config.yaml
d_mlp: 1728
vocab_size: 8192
tie_embeddings: false
parallel_block: false
init_std_qkv: 0.0167
init_std_o: 0.00374
init_out_by_depth: true
lr_mult_up: 1.36
grad_clip: 1.0
batch_tokens: 65536
train_tokens: 902600000
MLP neurons of a small language model. Each row is named by its layer, matrix (gate and up: input weights) and neuron, and shows model dimensions 336-463. Each number is 500 + 50 x the weight over its row's rms, rounded and kept within 0 to 999. Numbers have three digits each. A neuron's up and down rows have the sign that makes its largest values positive.
After each neuron's rows, "fires on" lists the tokens most often at its 100 highest values on Wikipedia text that the model never trained on. A number after a token or word is its count.

L4.gate1042:506515563468480454489464465579476472547461483561475497452627511493507457443538471467415559481558521529470441543469505495490555598516428508454477565500495498519351454495469500509549495440557488491538476462516532482445478483575504419564417465519433527413439546470468554504513482451600413470539502503484536424503522543506436459548507526482476491482504490559424448487536525504450495504434
L4.up1042:444532458468481437480512474495560507520499591490469550486414524496490471529431539504559479513527427455515536472494487445586410477509538509516618425465482480492459470486554536458539482522503510538593558431550444492447597435614543561603469552498485525558491550536391448506497541506521451594545435459447507491509596437532446546500574484595448427529563505568495479492483510517406488464397
fires on: "2" 80, "0" 15

L5.gate820:509486415498503498478483453468419496431465527461471507601563500534499412583564486424552525525562402514654480471488535464405496533428504566490591499527541403579599545498515483480512555467445578457467477498572530565575567371457481477466486492479481489538547517461522535485464486488541449471542515537499497531443487475534525538448453579504476440505497472506534484544458501413503569487408
L5.up820:469597535488434553494432621435440542526492507511398468502563504480457520533425486501536501506509487528558510427554432546462625439534408495540406488470466544590523519446458437396547524485386464344491554518513492433546562491487539523493467587568403461457523535565542561449481494493555494553542499480566482525522491508500474454596508558535556341401608528479434546518390430503519526478467
fires on: ":" 62, "-" 20, "—" 7

L5.gate1068:427493543474436527474468490544554380452540540485500449472428442451483504382448550501525486419564534367524550541556552464504522512553471474488455481511489523571474495445527637469557479503526509434562506444497612576537467461587446495429568578460483461481524500520478466488593515451520508548443494556514411660468511517593546521458492553417553516519572451422576359413571567561542459452621
L5.up1068:560571523530515452496515458484445521555404538465528495548504565536466460425479460512542538489456519526505478579393527480544497557515499484454440510432586455453408509519554519491444475520538418448562434429441553544500511488469505530544541486491511595571422562525451394420425462506472489428535522467507503486421504468562452467481467463527507441431515502430587529404422510438459529509372
fires on: "." 19, "\n" 19, "s" 14, "|" 7, "'" 4

L4.gate608:594589562466480513479525557466416635516555509563489561562450444511473589458514543505436504510403593473454515607483522517480524474482534478466562512516472539481584385451479512505568477473538462530520423533594426390503553495480439542542443492530520500499465514520468510521506507531565411439497629435541527511488553416429559511568508498519517456498533478547454517490571490454499502623384
L4.up608:548511522450417505565533420531497474507474499468533511536479445548545426445437536427492480540542496506573568466557583582440411584534495480361521413596479497468520408499512568515428487417526508481456529400483549547560441512464531538510602521422480570485487476429463500456516518542609447490339507512530541527500426576505517573472525453555571493524520511462508550596454427486472480491498
fires on: "." 70, " |" 9, " /" 4

L4.gate1723:557532518370551490446543417506553496535494451495501449505493475412556496592522443528464458465541497437458489587541494405518556501486516522523461521461527504449506551439508581561476571492494444582489513522449595481499564558477452456482413480477483494437556555491525557471501443603475551542478540480438481510540579521513617598406540477513511522499491536525391418557495636525467550502523
L4.up1723:522428568498406503422483492420488444518506446488435493450430564494561439556632462479503467547460451476520526627483510514460448444444439498479543491400466500586548422513519483519506427528584460511490487495492534460471436404460535465477515407485482489502571602517464513407509566452431520461506443523520546498577466511495483493460477493496450471578567490506450506512453578593392532515416
fires on: "," 25, " of" 25, "4" 11, " (" 7, " " 6

L4.gate709:521508497480468527461565510479503511517523520547505568483596535439481488509489467473520478473574415524592531479501467568491353421547472550455540498454497489506545443471476532451539508584521489548417493547501409663538553384525581466477531522588450484435545516495445574548475498512493473565500540425528564529536463487432578488490525503469506498532553472483543545476513465438548516569467
L4.up709:517569511462438467502461451445486527484521555442487468612524562537455533412445540407591525587464532466506454522572547559382522550477454481461538516504512511520485479496438466484426513440475625516497464505549428508604482438435496409532435547570440548557607475512468493577477586464641513526442509490503488545504517539560487442450566573487476541508524486494538467516503487515525478418478
fires on: "|" 39, ":" 29, "-" 15, "et" 4

L6.gate301:477482505469464409536503498455417519536349519539448439506438548488497471531472458491481512452479633425586504488607593561423526477511574480486399511485430560438520488515548475489456367435512537466497496524507433538581598564523475502515375570566424583482443407540575493478460506476450536506426456517492539515569482511522386498514488512515524482568575493484507505543533478455493401524466
L6.up301:453540468453483516451494436471409420550549519468424511479434421555595523492462573549489549411495432505612512484385616429608591581456464534532493538547540489438450507558433479513511444532439518520537505541487600526494470538476561526501486685506591472486503549447491555527538540462356556420507583543369437415490489497472478542475548502558488548538464537571438575481557451556564428468547
fires on: "9" 29, "0" 15, "," 9, "7" 8, "1" 7, "2" 6

L5.gate1104:488528516486469519455500510624549426532409534527492580471518509410431457565550567511491553435508506417425456565457464471505470466549419442480536523497539514539418522498555494555592441493510502637546598487486465491449470560531451540604479461492500489502460482496606534432418559485515458502518449574501523469567493517543510551448444400498467546574459475457513513521450533540500485497522
L5.up1104:468429488499527358445492451531499505495498558504561563523468464508516528400533523497536518447497516467586422492533421523440542499557493490474493429538505529469390466403450454472502428431466497552497514457512493458553551462486506588578474497525578461491510487523472489434455463503541481404554454498488520545549416554581527461502449464408522484470562488491528515585508507514491435453515
fires on: " in" 28, "," 22, " the" 8, " of" 6, " on" 4

L6.gate978:488493572523409544486465491511522459492465454496525630481514448452443557546484543505465501487575511400552431570541555583519503568459460530596490466574533444474500414445546470523528427538518477389468626432441457496517490506499408496518528561593475476451441477599527419520534525555558506534558551483518488512465534512499512537570416537563449516478501517529544421510526558473526522493424
L6.up978:484545469453521484469420506477488441538469477518433475384485448589525508557559511427481538482483470491530559409543543506503444515536489470502559550469536612617534545408502470468423514571434496387527454463520561489520512497510507576577488455548591577494538469523550528444579538541443574553618467525548619442510532496499542491422457525532386436482614520422490496518536437448577439528576
fires on: " de" 27, "'" 14, " over" 12, " as" 11, "ian" 9, " under" 7

L5.gate983:567438492499592396562503507413422561469478454506513466480569573601568534498510459506453495431517509477508502424541479551555483435481506491598515408478605536472544522489504469485519496472528526436515540549447527457436527455563576377579477492410508550410558488507434587497588500440426474558478498538473470433520546507481570471541537472557520438557452418484404492526537482505540576410518
L5.up983:358621537383594459530475419396559563496479467448534552530410468593603493458488509539477641451527486489439493451511516517408459500490465481485479572577569505570424426494441494492499484481515496408473562627517576409491529435510562487560557449462541522431539427514514524484487521466469508490462503517453526512525519566562458415576465529584579468611465488443475508458457569514499531472458
fires on: " " 45, " on" 7, ":" 6, "g" 5, " by" 4

L6.gate1214:534488481467418502547433490466519397476535477460559496482521429427529451483382475394525528350458470370575495454551510507417497545457519459498457507583503514583481466444526488465539522492415495482548418508553498522465547450556402496511498534548457488573480536474557432535565483479542384492565485580597444432633503472499507514439530533576558501542495413495501490518560595568431353474499
L6.up1214:502526528538501516442540519463487471476436543484513505508503519481458465494456536614519498564401419570524549520432462425525447517444484429465535502523430613518498495529484508428531497500457510553493473463552468447412574485470511418461544447541546506542476459484466477449522491525500450623481413619468517499512494492463370489438542482392504392622567497547498537524486459465483511451466
fires on: "2" 56, "3" 20, "1" 4

L5.gate552:522518522511468468550522544489417591399432493531436510492467519481453559484481479523450461558486461527551383465522486431541434473563481452499443509509388548483494547496482542490561535517492483545502487577525459493530461564549499480494484495426566540462535513385460454470455482590517412456482561386557580445383440521464468612491597563492499484430478450513473442526469548466608423473516
L5.up552:459504482492533435435392543501428488483489421494432560617616509534506547515542570486475557566403587503504454505555478527447383502451506480452559585502534435561535488513422427485471467503568507530527489516549567535559508422529563470587427489467502500500458481586508558509518419488556471504549476473457463531531530521466505399497475439527564438531524521465531470517524452500442544469545
fires on: "|" 41, "-" 17, "ho" 13, "ud" 5

L6.gate170:405474465549465492432440642480499527542444495513552526564518485548465546497533570487535587549424469556381539492543486533556505468449540474519505496440476539542423476537493527546515530501515578492525484502472445435501503452562422478560437464551558514460585507423521484454558516491449476571559444589499502525582490427496407442445548450535484440504464478527439449510542534540563534418510
L6.up170:493495504473443505517464484394549627584465477482574430621537489485476500489572547482493543520453447483496515470488580511415536527459456522418482504563550454488529464529471457500469494592547481423519536548506503472410540546483445578436411457506520603542472443553493536448504617517457459417532422433548602510541513502540582450535511511552522538486454521501500477464416568541479510476458
fires on: ":" 23, " " 20, " The" 12, " the" 12, "s" 8, "-" 7

L5.gate1609:349646476513604457467539505494524612533614498564491604490397493547536452468514583440502526518481474539519539490502463519580543543539558474527487526542413475428576489523552480433447479514504479524555511487406451442426385485555515515547569484484519481470475399523434509455528560485511468491453579526594607644500500502418468601496508604391473532531421484484485569495493447519464486632499
L5.up1609:465521511486539454582562553564543517450545451562493603594565511475548434486508546471503458426510493604494458529517444515554527527490467408484453457500540521505533472492478509400373500571512469425535527622470465423480446520515534587605435498452563538564521476603448534434422562468541450489521527481562517521522513451433497579521491543500580570575499507473596452457495429546484534580535
fires on: " of" 57, " the" 29, "0" 4

L6.gate33:509508452524506451474436476529563454502480508442520481485486455451521488474411491424539499491490502491506549513489410495497457500495451506469473476514432535431565517526535440546576569465522612432489533571506428445518477508474443565512480472543526527469359508553494456521477445538501500469531531521499446516567515467539505490530522509537502515468602420452531519465516552550508405496593
L6.up33:523477464591459517537466459489507539561504424545576557586482498451509384531441514660492484538434475554443447513545494505530503557450540493563479594378492517554475466531412548503493589632541583450454458504539478544580458530516509518433451472517481534512475487427568477458537447521516458457540488387565453485524487531525484580502499523531449523667506487484382460481517493500428483472494
fires on: "2" 25, "3" 11, "5" 8, "era" 6, "s" 6, "4" 4

L6.gate26:552466467463402503511456488499502499478487490406519482531494412445434429520468428409429453459485481568481501429535503464581432515529512426450601495536483463508551533503540596469521458493448694445506520439484477494452412543479471428452512531533429510425465474520434445574488542478508463506553375624472530415529476542415464368471427460513549454533529488571599477421540558452502417457375
L6.up26:481457515419479466438477433535449474435486425437558454434494482526533538541482414568464539395461453548481506468417489472412549482501501467510460547539501510512474634481511532453443439585509471550496595486503547557433547509549438581488458577452492502475569543488470440508517434473436557376473471523461441526547511488516502497451526496517594529551489603554443506511508467435554431404466
fires on: "0" 27, "4" 18, "2" 13, "3" 10, "5" 9, "1" 8

L6.gate822:472438533458489458485432498536486474510526413514505430528610451496650517523573450398427437604483469433481468558461547549547562480558387521500445553473523523476416492489507560495526564458472584353559443506452419584395492553483507519518548537532444583546525441524435541464509527483594551521488523494550530448562529546523533453556494589502468589484477413616508391495444575522487452517438
L6.up822:515456444424481499533456546477608456499454460534454559567452430574461456526387488441490497529481409459377452575569497506499530466563464486456451445517411512493479518496514539480614426497413496523486481523449492519450491536530520477556607480496526415442548471476437405572590584479561469586538440512576450405487485584441522472527483495518418544488559476530587468441469512481507461522602
fires on: "9" 21, "0" 16, "2" 12, "1" 7, " The" 6

L5.gate158:519503533522432504465527570488445435460494532518520533559450482478498461558444417560467451504483502423531478581512421520542435506520471445511534562447577484547468435498482573538515527449498426446437447543476637504505502565666485517449447387513481455493523539515438586402532401412484486565583502539491550458574507597538420426455444513457491470558520489596526410503465530451583505510467
L5.up158:534516515455544445525601408387499485471580611548467464536529528502485497508636440461434536555519427399494444474554495491383537516627462461405476515486540504466559403490474531557569500507461540549508469412458527460512447397474468490441465490569539426470518451482590519435531480541444470455510479448464492444513476496518577403460443481482390453545579518576493551491491491533464579453519
fires on: " of" 18, "," 17, " on" 10, " in" 9, " at" 6

L6.gate227:472448595506450541562490493520533491517582480498484496532528519502505542463543520449437571499495488455583541632471514475584499532566529513486477592506430581461437444505389502520542476587476515465636470561449504481512524512503450495550397528409459450548471472446475537464485433500495431463468598495487548461452537530588506624576583411524346448442478452502600529402526535470472497554528
L6.up227:525492481582474487584563501549500423496516536450526579473471500511486352519478414606433420421534509553570499542501522496550557582519549475461443451539423565446534571595596537454474481500515461411520513503477525556513464503590595538580527454504513490492491554484521546437485534533518442468664544380465533413504500566499394491484502512558582443442527484482585544509480475388433570515510
fires on: "." 22, " /" 17, "/" 15, " Los" 14, "s" 7

L5.gate33:390480456481547531459552367517587566458528438495488523559565517491499421533474537505410463452491429522555494526524555516562405488505433500528541475471500550489553517548585548442549462511423501481505435510460511524463448515605483509479483413485474490553468492498549500509466539581570426507565485524557469534439551508417531549520553478466551401542437443478537537550612615539456482528517
L5.up33:463471556403535513495563445462471513487486440542583494565525500573502422521612427424421493543491508502510548531449434469474421536493507449567513471564448521441511603599510478556469460500507387510533440601437442527514494550613480552563458547507549479529505450514464493503420499542530592493391555408615476480421470501485466495572464522471601407535429506493511513462517525491579536545471
fires on: " of" 71, "-" 10

L5.gate242:467405536538492501489500477519459512537553500460488489570468527539494475558529544417519502512538479448488514500486537552570544572512517520467544447390507473510549466423506482588476558544482554490519471405463571589419497440565464459505508428564549497575552470477511496410572481523528423547552517488515616490463534565526496531479516583549487614478440510545538521486383507532595468472425
L5.up242:473466480441616550601473504502466482572660505472538453597426571497451437490506510495543430547523459480619492466458444486440508449456527479510444422502589453526545583507592514466472521513506444517470462502551549479535504394467499605450522384564443489499550502547489545482570463535450533473522532510438489518432491528477503500456456551476510417503609416466440548430541534412615530524592
fires on: " was" 35, " at" 11, " and" 7, " been" 6, "," 6, " |" 4